config.toml
n_layer = 16
d_mlp = 576
norm = "rmsnorm"
rope_base = 500000.0
rope_fraction = 1.0
qk_norm = false
bias = "none"
tie_embeddings = false
lr_head = 0.00387
grad_clip = 1.0
warmup_steps = 200
schedule = "wsd"
final_lr_fraction = 0.02
z_loss = 1e-05
dataset = "wikipedia_en"
MLP neurons of a small language model. Each row is named by its layer, matrix (gate and up: input weights) and neuron, and shows model dimensions 32-223. Each number is 500 + 40 x the weight over its row's rms, rounded and kept within 0 to 999. Numbers have three digits each. A neuron's up and down rows have the sign that makes its largest values positive.
After each neuron's rows, "fires after" lists the tokens most often just before its 100 highest values on Wikipedia text that the model never trained on.

L10.gate296:503468490577520473441492577490468471504523530474515485446483547429546474454448449544452508549529501441491519533431528457531573493530468523512503514483541494521534525554489556512511554477539493548493490562480480574541501513471573571537512409490445459506511525456533497504457494466574489498489544535416438466462533562503533459484541486501526467536452588524479533529475483503469513439430480447516569456472481481509534463536526512516472552538466502466493484539573477572520449520481549515483457521527552464464438493435571436470471520580473457554498450457512469453507470545534511511
L10.up296:478532514566462479557442459564520592552544542534499457513470569565477483493499482493547474528449450442509548545589585479461423524485608507478547494492432438501525534509497564529472472510584477491483548521483516492480487455426483520565562458472511488510557558527552496483423510509501445472525528478512545525578457551427458549528478471457475512505451483457477478532538504532519535547497447535547488472523478540514567478526481546547467551526547500511514455446551494473511497499483550501519504452444494531465515548516539500513448428475523546580506467489517526538568478549473461506
fires after: " ", "-", " S", " number"

L11.gate368:511549526516469547531446485536521436447586509598559475412498579480515515500533571513496554560470489498492553559449490532519504442408525531508507458482498501487547511509526515509443445548480537496474536532510499508518579475511485504495402465537469446549522467469583521442495494508532464516458458485409488518475489509493504500578518495555475451575531498434461552447478517474458510513450454472557471419519515494552572487478536495443491493555487538466437485483521491492590474509441507462482544542438548493567564537454507494560536549481510461445446448507502532479515539500476457570
L11.up368:536505496506474483510462559485500544492478511524556560462519508523455440513462547471551499479431517449519472491461501541558544443501478491498526456411486452498456475482410525498465466436532508465526537525516514496511603485479455554508501490530434503417496465550427497514590496568451480458501532459484564556491564522561497476442480519498477508490480521522480540469429463536562526473545497515476470435411433491458534477480496492521531475502455525490604565460422500521562487412500578459438446532447522491576474511502519534540519441482441502537417534455506552524561507497520536567
fires after: " ", "–", "19", "39"

L4.gate505:418463561545507465476484554546503496566533530467491461463528486557531562623471506472505499451460492520533490524490485541489490448450518490466565490522417492470492542518567507446541453531566518497480500540537485496499440439462475498464489548482525478525551504485509548520500481527538533555530454433452495391495490453505522502513493530483536493528452525432534507593559476569438505477483464444572502498437587533557474475439519551487497450545499507505451523506538520519435516444520515533532463474586494487449506551496520443502485492523533482481513466534486475508443467455518499510
L4.up505:434470516501518446499465514537457530478455545498463481498478495538472525510574516473525501535488445467500539534440568516500493481467551556494489408491584501497546460570491566480539484446535491546497453497515418504474510507533543481459478477478511492442479482514428536447478531527467549531465448518447555486491465477399532547529512503438445503464495518464485497455436508480513473419475480480467530357526510453515554518530430507551494407467523577563535479453550489469420511480518599529436405450503441548501486524506512529425510463588500544515531427502492464501505480562526529493
fires after: " (", "-", ".", " w", " \"", "F"

L4.gate41:560466550448476501526472602560459516500456496531570562462483477471555538497533449543455433469471481496491544492481519471497461475484553420521529449473574454477528514485497508578550427491620516491544501486476519434487501556573517487519523453505501505474488453536499448560508464475443494429507538504538513507509510424512539495518446499555477477471556536500544550474520487458489475610496510479489540494509480414489467457501411527496540465491482426502521473489487508472477618468456478516498447529517536441492456503449464474457470575499504545419405483507503486475456447516537502482
L4.up41:468452471591476504514497605545478527527516494513420516578466526546431521563588517564444529448505531487555453412498485510497462586454485516529529488537475461464531552483505501518515543456500488542521482497466532505445494437416482438461489544501529474537502441452526512552463508563519507459540530452518503546491514506490470494509442514531535476528491495478554470546525567515499476495470452481399565482533442528537471515559427507493514503504526506512467518508512455483514476532436539434536453518578572451558457537481474422433440504588484577434515525450472523568495492483578480499
fires after: " (", " \"", "-", " cre", " exper"

L13.gate221:495496534549448479547538513559466499511558505526498552477480485432523533489479528562518517530493472567508482583439534522461513453543544497488451497511441505450559554482557553488495451514501551485464446537543485496479442526513446507508527497478511557481460537519506510551533505497555483530455488438540546413527485525559509487416538512415443469538434519458524500576460502587467490498526621434527532578472482488444489513520509591573498549496481449504505482449498536542516559543498478504463544533526484477518518440530528512531452561519569534469449395424430507549430491500479464479
L13.up221:528465481516527467467442471553478441432571480454506509544486426481532466481460503503481528576483380514447523541432497472464508505465482522478443570498493533541539413502499558546464477461513526478454578473506518619497516439554528447423528567512523477507505499431540550500501450539511446482460555473449568483533466528509446469545475455485524490468521554508560488455468519491553496492519529446476552484484468511473484524454556503433513580509556543448497509510590476496479522472495487499501566491525508472549527545533516534442465410556468437574475476493492442521453508480458527478
fires after: " ", "–", "-", "-m", "19"

L5.gate238:505454464551512458524438470524457507539467473610516588564603493533530505537545499489522449539570476464491507513420462517495545545424509490477551525546538516472520550510502604534507513463519462531445555536465467546461542519466577500525479525497503536550527514518498498546632533477489575511486485414504506492521513482514488493577505549446500535501472553506483486501493536453519501547494498506521557592534540456467497482509528458508482528494483506471503448500490496477525535493524545585526546442515490482556506525563536483482471533458552531563429432581463516512504499517467532502
L5.up238:478510547510494455511422529515496421462557499432423504466534513431495473520501546533458550452493509465495498482508492448493504508426458542444524427450537562477489473501473564467538482530489468456407498573458445471539520469466503448541524490499485544419450404504503502501584527525459518426407537474470494484501527540443484490473530491427550511551489480532425520450503483491477455520438498552491542540494482562453522492508558581570578535505514514537401554514437497446455475521413475534564520454464547580488503486508428487489495545544448482524537526467514489505532502507474488527
fires after: " of", "|", " the", ":", " joined"

L5.gate27:488489512482548511516456507537516508455485521411431420438498443504524497503492504567451443537478527527498508519468515525490474545501502535526540488449490499427571460458504523470510477429596438500553484483524506511505478469536391519492425518485483529488499496440480499514529433531508445549622455557508494528492537453465493531468434444485485422490492415514510469479542614481540528564445534485451505530499466485565463481564527563538483438554531470564468525474527450515464526466456486459570512503544506508521462506402466528471516540557462493462568495443563555560527536496485472445
L5.up27:461482464530482513524489523480437563522527595557478544445461458495494448499468524481491507539500442478429497502500567461458501544445503427485540527448536476559537414509467442496446439525518506519539530551515461460515435446556484558480454469468558426434456481459503439493477457537565503476483496453457529507497540391522517501508517525478554462474480471520496494524470466472550504473494442509513464469497506548463493463485508554546509450502466460591442498446465472519430564498505497533406500545556561515463543565454474526502482515472549445522534494506489527523437393520560449471
fires after: ".\n\n", " There", " w", " there", " \"", "is"

L11.gate481:518429510424509566519460496516512534511459539486477478457466376497512506424534466525527471439415482534488530510519455482448501473422504555482455495530476484451500548458486502476522504460526539488564413511501489475468544470457496467475518508523528519435497504525509474486485499573499447475459445568513455538489462475525446517503446486448432468470557455446454497559520477514442444490545486557503474444545399506479523455505569497497445495471513539459481469456546484470420490430420510475482506430436484481532379488510538455561423557480470505549473448516468453504479606471493500536
L11.up481:508532452517502564549547548561451450551446443579580465470464522497437543415493509496533471495488506511495550488531477481528464493462502431435506521484480509393476508528422517452448555467489513453498446496513451474470509512502479431514530505423556501464587502541523449562539472521562509498565469487468525461437518486518588515537504443508444473503524481538483470471513507487485503464542533462476516460465551499503514439511514529499483565471422447492564525447494504445486387542486488487562539466495456536535579520558412462471515542489491535547504527548486610507462520467463485480
fires after: "|", " ", "–", ";"

L12.gate400:548524444448454520523542485504533457428467486548461461519559496523472494458470428461457407455429518487518580544482450557588516455467531554530477472490487507538587563486490515496445493454472523550535519549495516446493502443472557437527512527521520472532483474550495455480510488552521437498551526576463503441503478466560581563530501514491473536494539405447449457488415517501510517491495566587519476457454518519396525473469501485452520525510477427469432502464480475527475487533418548499478544507462528491484463470559489513493454523539508516534473488546507536415525511510463533515
L12.up400:606515484456474511515446532503473489475499471535530499559477458501441597496431540478492514533474473478555508505528546479455548399527504547606526474488504517512584504511529525495483555531450489449485534435595509490561476494540466451502545514520559504475535538553498526512551496490480492517545494496470451514561501457501458486483453545470423485476463527457515496546483575496491462501527524574424524495478409569433562473619505502498451520427526452476445507466564526508429545517493524501552452528483540499549530451568433462523516531481449497503424554551487525514528528514428532542
fires after: " ", "|", "–", "ia", "20"

L4.gate159:512509486459439491482416519496533466448530468547471407468480479503497527496505525445431426394554435461551533530440507480503451420505509489465529550500567454564471531546450532518518511496530527537498472470590467540499467525491468480496452521519553539511562534525468502499473473487593453489520533490528514455582528463398542514526510524513464553485506484530479488548464505519452532528541546526490556503509401478517519586476521421469534537430483530531508587553518567493498469567433485541493461519471518458422508409458530469473555505531504485465570474523497540463489464589470533571
L4.up159:548524508535514493489444516447467531494476515523475469528518469521492421468501511505470461522591451543519550519457470462527504530477561515436566515500481526522427503546503555439480450505444476489513546455553450517552442456479492519519478579591485428488499544509486522502523545550585462570577538493510478533510507475477473503542564510535556532532476416526510551495445484526649459513480547476547515489530494469561559553414439397424488492534479466534566535445534497536514476539528469512498519479486464567560505476527462494491520428505503579507411523505509495528474449512508564509
fires after: "\n", ")\n", " |", ")", " N", " mount"

L7.gate318:423496505522493465522503424532529497500493572469426503541587518489506438517475544477493511495453474535435483454501502491468483525562478530467513516494491502540471522492496529526497486437523462455556416502476455504507483474462494477542566459511477509459420503498542500485502547465472483397502539556514511540549550478495458592493419488363508462537488508485510499485544507454528458497575593484471546482571438575556559521534520505464516509492462474473506472471518452501435526494458536575521467474565524561559543585481473473471472496492477463545533492491564507523463562526527462452
L7.up318:489527540571511495492495523476551487501449445470411509524454490562540551517372561431447495468518471473500498544472458463511483561574471456500433578483498502593576513534492426460544575494522529494527522541500497556465450472513494486549508480478493541497468477557513511506487496593522443496469544566440534479580511493512491536487511491459473522470511548528496478567538464530520436453572524518483479498516429528540524492473496491399560531479548551545541509496533480475416471504520486525509480514596489530431418623502517476526501504488530449572594445475475435509497524501491484483
fires after: " ", ",", " ("

L13.gate351:530510515596433578480464492523572485505527568453516553488524499471435474486426488500486552508503435532524498554495475479576482511477543510454447478410544527533569467509473476467498510455516480488478512521515504511494532428500471436456529476518533500413487499450522483499437460491491520441511444368517568441542506433472504509450546521413527421491497544535536467512554480462505405461536495548568514468409431550521504454528528468510441523531515483498507491480524462480478470512527430522539442490473505475494481574529445449488495492504472448484413489529504493565449511483480476463
L13.up351:509469502583498557471552519474561528585529586399486513564492478543433529465440561514499488485508540470545496528447542600490515525496539518435466408484478421475500488535518453470490516510534498505493503570477474542487506538484531455494417473499454559457535501458501537489562528575566460551521537492512471479535545455544523553569484541488533445506494541520474544486496428474486493448492421524461504433442488502434518520598454475437546498496535517510417489477417513520545545522524423485560460478466491482551543478503473449459479487494467522471479426511551430498508514550486499511
fires after: " ", " ("

L7.gate437:515512483495481522542453449492483389442458468555536549510449399504514465459465548486488512486605515508508493522452522494519460601536462514512444533533508493508534467584586478500472557545479481446499532527458498530488527541452467425464428472525441582451523484501482506458504489608447478506542492521494514464501534482489512444455562450486579493503537464512461486467508445496484461478461493466493511485492555475554461493547515468494471488478511479467580415423519504498473604549544520507485498470517558431454437466523507499575527421548553517486502519501440565631560454497505467515
L7.up437:595441563540490471466498546540528525478482564543516505496547523514504467518462456461475472543509483451464540542509523501484478478462577523487466458547465485448506569446535514459524479515535492588552495496441542500531504498413512555515513496546509489446587494523553537495499577475452449497470517505528426475524522492418480440563448528522472424493565491467593439517555470484460530430521510539468518573459525490528481466536525480501532520512584490476407481469521466547561469503489505529560516453547505500337534482547471420537531460495505547458530486553488440526457573531518514515
fires after: " |", " n", " che", "–"

L5.gate294:524556480525514534456537519497514456516434434497523572492513453509454486494489517540548487481521529483519482544469540539526478408477494406444396509478520537492525485526545461536469543509471517543510527519422528465510505534451562520494542550502556499436504474472530525497472597444548430537434449520530543532605476499521564558470511536435533424466525499481478467524477481501527558537510565540550513487497536557543438515542520539475519515442454449571503505550495474549469418480543526512509536483534513425449460530488462456536549445481521458502532486489467569454470491549483443534
L5.up294:521583496529448539407563525543531433462480521467475554499482498436456502453499510501506540457527549488463468462445457563563480483518576518494452550499416455455575479469566468495484420514556518524525519410508562487460452541475529501532522501535532513520550462399482418549503536512538479483488472496581570488507446571508483545515473532496543507524559534482474486499442531532485440467493480393520489500548495484508452528481485509529558506418501523516514601511413525521504498502511543565438532528477535497527409471494441459514444526406487519442499488487444598479496526564489417524
fires after: " ro", "o", " o", " De", "ra", " le"

L4.gate340:510453488470480472479450571494484530540503544447516513520456508546421493531479493435407454520518423451480471478499493564475377583514545463502484560460478459492497557461535441526490513557478563508522504458544535444473498424522522561451431482515487580579463527464502526552581556524528518522480542470495389464450474528490501483517434513526533559518527491464458498466476555450413489514491482490507536508492521490477546526583591535544531459443456520498506539488516535449530453417543517514484506506407467475566492540555464467450530498477513453494564573447465493523527508509494474517
L4.up340:507464393507521512482512524461526494471594484515520497575459505487488459422514515533496508564569421569554517539506526505534452500471459500453478568526484485545490503488491514506501505514433445530449482506504427515496484604567453467537431547554444567478523516525439458483475509410485477568479510473454524524533506514467459463557523529462483502459559544483481531456468528559480496438490504503415509574580559522481497480472560504510463518507485530484497502461468532565528458447546524467445513463488450548483612433501517448474484476495476503495487468529519463467559571546390475529
fires after: "E", " Che", " E", " e", " he", " fl"

L10.gate276:553477476496416478499474472529534447492521502532479529494502477432503503417537540528482528458558461512572514481590464546505536539553482400525483508564509572495512532478533509481556473492539503514464521599497527446568510462560482482503471497475572546481509483492540478500495481465451492441491547413570553467453559500554450577387522483478567458418493524494398478502499557543521534573492480509466444513501483528446514549471420499413510550458496473501511454535557437490576495473582527518476478475482452484499574521467478505492567512507502523496556474506497535473499486527472525559
L10.up276:445519524507528512521439501461495484490497440485461492484546537578482487519481474486556439466561526488418520478517470484477395495494484470474508471548548527404572483488512525591539527501546554546563555546470457510504513504483552489618559499491461506486455530477528533436530505481481541589509477487556516542484528481467490542523565508563489488498440455560473436426519467420569493542440455463464513504484477543499489461443550516469590506454503446445516461487452515482510549472529487378519543549542495494561432488512515463468493483495473595521500491458551497521429487463522552460
fires after: " |", ":", ";", " im", " loc"

L11.gate305:560498530507523592482485486513447509486565551496500419539535499543496518488474477489538529504485485482479480578547503538559545509528505561486533449422500544543429446482516546432488494479504481400516535588510461523494450491434473483585476486536442526517406519454525527453406515549547497539558540519555538430497516452515484511437486529488509510483495528548443458487480471492501458485550436483453480501457512516446474505457533547463491482532528539472493527471548447551537461465487488500485468549437475525501476485481415568554530472509459495523453468454535569501603444500594496584
L11.up305:438514487511529515514611576477440485542505443426451551542441469563465490453519490467430453524501546469483475557547490473520497467564514492539550510527465533556547507560470533470469492545445463558499497539529526416445489529509564430502474486528490459522512525490530484449454591588438465530477475556446501527483467463459425498536451521482456477465514404438510510571530458442501461473574494548491464491503499562491532464559537422511423520523473488497504454457519551537442543468518413443510515472465513528524471436509416497463537485534492498499462479461447476523420514459471465476
fires after: " ", "|", " |", " (", ";"

L9.gate225:498503491435512489461516573466498490493481509514502595509463427611525541437494487503488519511584564499496552470495549567525452487468494516526483481525463487455420548415506476464523493524439474479439517501442504518461527518480455495470444610534462508538500493446468522507473522431545613464516448528511418374533456505460522464566475478488472507564469537513441447486465476510467497477441543457538428515535462489436496543439494539508533469486500465481515492506545518532473473515542502509569548502556520492461355458473455508491535510497565499529517472404497448487500440471489549541
L9.up225:531503499538529478475487504462524502510579511527474507505501478394524568548477501493495511516466586498406573476533443459491513529479494575419484462489511561519556458511569540507529548549567463486422527489510506449482438532555482499391500504533469528484513428444471461436500528521517549460505415459506516493466490547538564534406524460502438486551485532499443576520473556473436475472503506526537480512495489476491532475467520475477555474494508539552488563533506522421551495546474415544507527435494479456522466510462495524576451495561533485504480544514482502476506378518527479428
fires after: " of", " the", " for", " W"

L7.gate415:539469542572544470512487498570453550549464420397470554512521518490459520521514497516478548488538535506519536498576500462480495429481477545497420450472460464450482530480530434439534451510554489512463465520473512466523572549477516557504460454541479488531515462484484493471553467527480517444541426485528439475530426524519401510466547474499451571444557537513554613538489501493518472512472468579464524488448490485450614520493501520533507432512527478486504440413543510563536547486563461492461543572543471476478513534527445515532481485492536467477529421521533541519491533475487460492
L7.up415:608503462446511465507508513420487497516550533509491508452473409479462470460553498501554533537552499472542449492528472534437480503478512486458491482541442555527549545555414465468526515523532512458490513451509496450557478473444445485481598514435512515517494499515511449497516534433489497476464526484478442451587528468507527535581527460539410500540543496395458478455514518497403460532487472463494499413536454552448520547513481445466533524539498589497430455495510506486528475517530558524502469519484454560484554486521461561622480496481476452545448454532478468494499505509586522546
fires after: " m", " S", "M"

L6.gate571:434517493464444490450509527494587467483523478473510594553550523497524486418433500507521495452523448506496489580508511507531538504454548526516505552484524539551478547463467494509482521456473482486431505483403469576435482509435465512421456485435491425511517460589466465545530462501589490545463535511456501491463415468529403474553487479436535491525512563455479481536521471483416479502433590498544471473461452431536561492473442503499511495465495486418513452561595475419435498482469485431457550550475570545462538501490465482479557483490494457531505516581468477502479472429536446548
L6.up571:465449441460512467475467524497551539532585536557499507480520555437503513511478504543520529491557487503454551515571512520473495536499529466515514495492451476554540493554431461542533521554456510493498530493515477548393430413419547518519508415544456552525518566501511483507437540538544472479498538471522472533555437530463517456514471476430449540540525498501525592530498507495459457475456584491483473458464472489522456587515538425536535516502507519470498532476497413439487491506463440477542457452487476478512527490531405463546489524499557498497470479498520468558569535511514558509
fires after: " ", " the", " of", "-", "10"

L5.gate541:532553578394515441493439538475451459448490549452465513457553417514495484527515584489441465526426527526482540460511519531480442470382440486426544498476486529512502509492563494551482476441456542525480528424623549555515492502488487418515458493474464524427519558490565447508549444528542530500452495533483436492528509483532500487567430552476540474508513488521506486557554491551479511536538471474501512433489438498459475509496550501523485554480485509499499440500507528462529538458576527563431504519536470515480489544522531460551539560469550511447519507507405496463503557488457503546
L5.up541:572547486462560447458513525535489486441499441514473490456570496452529487462548528497511523574460567464514509425490488510393508524504500494596540575535514517485478502531523518570496542569488524434458571500420513456538434529502491531453483445521555457539431498469422510439410474428489499464524513551467476531542481551508507491585497443555501478491455483518448511501539523516513498518423466513421527547495563478449491461510481462490480458460509524508519499539480468476517463470417461507523593484428475486490566504538406552509510524502476527483501515580485426517458541532528508508
fires after: " pre", " re", " f", " under", " post"

L11.gate270:502482405484583505549498425445477482487562421488501524475519478513420465521509538494473519586559476571437494538461467446469501548447503507552500509509513520540516468553555445487461465470452552504530524529505479509523481514522516391557461498521474510443484451492555523520554519564539507514486444532440529505597515518549539493536447440468561466463501509519459502433513497479463473508487541435532479522498516503535500497517497458451487524540507542533482503429462439449507479445463435559541461501522504506491474510501455448436550426543596476488498419503467544517506499551482483478
L11.up270:518464520534541481543452493466490500569536517493443500479498509454519498530509485483474544454507492490463498416519442388501450648483485510514523516475415556455508417550536570549506493505473475484550468542503508572420436507526484426480538518484501471435460453570453470471491407489488508470484577460456470529497455501562497468503489489526473471519502479470523459420469481507536432545472406464432592511476508563537513538505509456438449498507542506447471523449507468479501536492474474511401466486497517509480454436526557485533537521550459559561484512478538506513464533511507467503
fires after: " |", ";", " the", ":", " of"

L5.gate76:512516499449522546489559455514489533493457435487504479459532504427524534473546501470477525489397459554534546488474445545527530480532549571451458556477492570596508473477505528589509531570537632533455478534609460500516546464458479525483437513512553511524489453509509511438486531530556543512502509441505448447582505514518520467545442490471443507545503525522501500468454525513547529540510563522470496556505475483542460494464502448513566524501461531501527506569479487467538464484530504494431557513582489509486475580532513508442520535468550524561428513568556566501472523486544473512
L5.up76:523534453484411491550544478459557564459487534472604596514462530493477495537487538526549468524489492545514571497504451580505507532502552537448598476541498537575482511456560528509496457492459508568524468546548504442483483486530503461527500443498573451506525510461434559516519553474522532498522476515529427513531475440513481412470447512526435468529505625551435509440469493531516519472428466537491511505470481463542471487494464448434487514538487431524538536487519515554486468536468495548466527530472497503476522458541508522500551450474493549578478504551494510519482498547509544544
fires after: "\n", ")\n"

L4.gate306:518535463452519492503406573543532469517382477481503564425476502531492536496516483533445571465526567531515422487469465557485532481443439560472513502469444485552480436503492465453528467483556461505476497427498527500490537499513579475518470531500550465452519486562473509526468443543456511501496501518466438476514479459373524517562439551526444448517494557504469509507551482526534484457404412471544536552509461547491497507481573489541553485522543509550505478534450415503498580501500504547463491470463519481472522516518477488466583554494490509450433473441512468543499475474544516522
L4.up306:438526456478466517495460537480578497455503565532502486546482557550475477522471464522544504500553507507548472491471471498523480485491492481460509448476417468498435518503530553415444530479462556500495476508520483552414470499506460506460454512503579597537405528465488480553544438523478532523524476456472438486445423535467489571481544455505505462487511507576566445487594526530509507447515491494508450517490479535527480470461497458524560586476512543454557486483462463487494525531575462450496450520518548426468494460423468520443460551469535494552508510505466555502478477485539506436
fires after: " (", "-", " L", " Mr", ".", "\\"

L4.gate199:550549474571544545516511507407502478478466546535514572516557500486529473505564553512491499446527490461497497543533489519499479516484495531460435499500456501497541490545556516439469551467576436567511448506474466531439552527547545462477497430483616477489512451504505501518536407480525500444464478502447508469454467498520501475552514563526453512428552517510536503525493520438504493542600493553445529501441488482449540553505460461544546493466507460505555544488474553538476509458535510524471525582479480446484527488557424493474508506438494514445559562525456557451517529550481463462
L4.up199:597512457475448503483491547466623557494483562507521501533459541529451445486533557569449514543546505538533505504555504443495546506468544459495512496463418419550524507498496534479612539460521527500536549545509529451460538475412454485547474539496453499565505510514532513471481502583485545501587561480518552529517552465500457426482494572548538577526524562512510518430455504576543531477508450491498517490549511434499557540501507513482576533457531487462501474485549412467502539437557456539491551480507454553492503455445494500548505524495516442481522480463517524475532529503437511531
fires after: "M", " m", "A", "E", " E", "B"

L10.gate226:507511520462525491545515507502452499529513453423486498492536498567525490562511499543518513562515493408560582518438523521567512550503509539496434567480443467565553533484572548447438514535522518462500493418493548495583490517458388527521489463530509512500574496492548414451506518498540525455471464446498459468509486493492418507544527463518530533506459539558573441424481507458554511566477433474518463474428510409522518530527531476534519458530486481442411554552486441545446462510495537551484502448532521491511523506495462502509486540531469511494374509564575520487517463475451510474
L10.up226:543586531497502587443548452533523571568436496495501562493544592438487534547444556532551524502547463521480448530513454551526523482438513514474493453541491432521486462476524454534445521532544439524433471507482445541564515529521466499510524495530489507420530545472515508537557518491488432511503503456496481522512487521466486516491487508562560483544519487573536457583583516440507518492487472478508524530508581475486550462489450519546474489524503529519475459478436480477443438423488517520510543488560449520423598507582482475532497521485493473526483439526567504553519563517477539500
fires after: " ", " ("

L5.gate509:503480482453521459508465460488426505512547487493480556440501508454488523474564473518512479486463443578422456524497398528451523468488538515443602396427480456476523439520568526550442495531529443501541531454411503474505551509471516478499547505551532497447474474432526499585529553520514492499526418528509566560553493472530575544465513524512540466469472493486455434488452537512535488520520535520528551523483437493475474502527523437518482474518553460531473535469535496511510533480552454480532563471506456478559488465426429531498495503491499486572436527516554536471540486499489489599
L5.up509:456503499496531501492512549587532510490536485529485492491547497481506444495419560501461443470509533512561506446499510535534476520431460496426525419454464554521484497566554466494445540504515477464520483483508471458516460535497436530469462526511441496542568496447472538449487442543422508551493531414508497434500457578465471422553536499470461534522501408579535537548464458467486487480524501491516553478503512532465484577592484519509550456510498540531553491456468538596531420518444482565448522505502546478578504498452430488586500544460479500493552442564490501509580577527548507514
fires after: " (", " de", " re", " \"", "-"

L12.gate452:584392479513479508471418454522517468457494508506470476511543508443544480496442486526449482548474578445517544524515374491527442550513498470568518476471511527427497558527547508453482510472503428497494434545513510404438511516535548525511452482514507533542481523571517480514497477555528462475486533475512463514462504504509475419450448461461426582498490487503511472504446524559522471554427541516506448547528510481516461533477515512565491498460491388479525542433592523474507539510485526559438437524529547475552453488524465537505468503467522481502490466582500521473512456456488467509
L12.up452:488439496547512460491489558497563455446481448517498489499423558568465497467506533412480473480569510450527533471546449452570467506519436521540537542530558513445524518523534516562551479518598471460426535517526558514488491524542524541501517514463460504508525537519564501507507520527545447491518460483492463532540486517544416488567497442473514536506463542523453498422460426572526481453481400451478495411521518494476537518475598459442473516485459497448464559427550493533489485483500495480471513535469578462473448488479496468496494490502421481485460454518477517511514536465476565498
fires after: " /", " |", ":", " of", " was"

L4.gate157:484439457500565409501467482557536524540463435476511541389506533579521526504526536456506493529448471502560471498518370491516533543498441458494469501521468484517513496521533502570493438552520468485470444485515424460511481516517506522453534522433552437532489401490552517463482492460469552524521536550452481502506470505559448470551430565485475479494536524459513550487476421507493505532423523441522585474536527451472494473472494485584512580444577493519477522544503471449455497521517542523497483465473425520481460478478461496565538476606496467475497500512496496504491580543481546556
L4.up157:497462521424528511513486513533535506493533485522507541468497504562449448575450506566496484536451508489496546488542455482422475581528464482433479491463538569526503477518584525442438558536492496551512506444507430418503504490479482503443520498506577517483458509456515589460517469524477523543518500519498541433563527544472476555520517477485415495465593502506494537533533514551514451531488552532507487548523461433445524518460443492481518481493561486571496547576469492540495474530529465570511491501442503479520502521474430532523547442513549544500486583532507567479518535522590527576
fires after: " (", "-", " \"", "c", " re"

L7.gate8:544449444560552533536407559563523526405511476486530480518514458460551459449512564475508511498515468510469526516511502530473485452488500513447442511521489548472514478477550543426444489497480535524477461536590481513513501488484487378492475535577462467481529512402429472515482501531519535546480485426557534561441490546549460437484469568577458435499562497584487505515465512490449480476480517579455521504485547506490499491524493458518484536432520498514540457464491511508523546511535463508424470516559508523414500509507447571465484511487514579501511440460537547418477515459522484579
L7.up8:533448528515446518469455566518481523474427509509451497469470432500555551477544484549523456491483491561506534496504433488490488529444588559488455516518479498577525536480467476541559483446463527419446559472482520487537522454488406535453529541530453527547493459526468463455538463494479491492544530480497499382537436501517461539488429570503464496528481518551537465413521510456487480452458548433491563421490497585484534494526478490526516517583456554509500472550523549558459482541499444532472497453532481451498408512499506526424549436456512510497506497539429515564556428463472473438
fires after: "–", "19", "4", "20", "5", "3"

L4.gate507:419450531526542521511413528473451483586515525518538471555505553462429460453482555487530550531527506464467544432516506511520486474544517485518502498457481470553513473513441443539561467525561523521536549485464502496519595506518501557503410514488579537477465518550566554450465571405555478462502494535465495510494454464577498507531533513515564524452482503484544523635514479507468568472494500489457523488464525492462558478511463527531492500509424560467516477458552445506561525528502461488587454577511512554439503495517477513424489505497458456539563499551508481502439547457511545453
L4.up507:480482509501548586500510568491511459532435511467514498486492517474464525529460509526571561488483460515499518493506473426497512529488554489455567541497560500515495583505491484474440480422608530456557493429484501455516524503528561539511463483455585528409455524471512456492492477429510495443497563533512445470501499467488536486537438480481570523486517523476595556521506477439487491490542467453503488518508569633481506496466504539468505466477530495485486547440526449433509431448493471500485437519454510478413539470500486455366478501559473482498505499551455571553490494457537455464
fires after: " cont", " ex", " dist", "ists", " def", " sup"

L5.gate113:525532457477515455513468475579574511508457495443547491488502489547483436545480469488549469527523490493502463485516568481512491537447481562513466523466456556515531560502549463520549519520556493582514442463580526536523479515559448565364543465473463486511498463493540477484522512523504445636446543455502551482507504504478520538413495591516481491430414491520484507550415552501483457524464516502477481450493486544514478534512549537470498488496488494591510512523569509500499498420499598496561523471537520492519490558487466488409452537509447478414492485528414429501454543513539503549
L5.up113:478464449536490510541497490434510477365411530481568508478488479517558479421532499511469505467417534552488496498538454431552537563503546601552467546517559551509531487502507580481523542511491587512483471508460508445499431488549454585561513508537485507516551467496543513492482487468503477505533494509543550502484500535456475538522533474460450468476537467451461428483452499489477440499513449499534459521547541564484458484517567552552491490555497472506469565560479535461525519470489531486491472480536509470485514468508536452503516555482482508476623504549451527513516486500528492542
fires after: " o", " I", " e", " E", "te", " Co"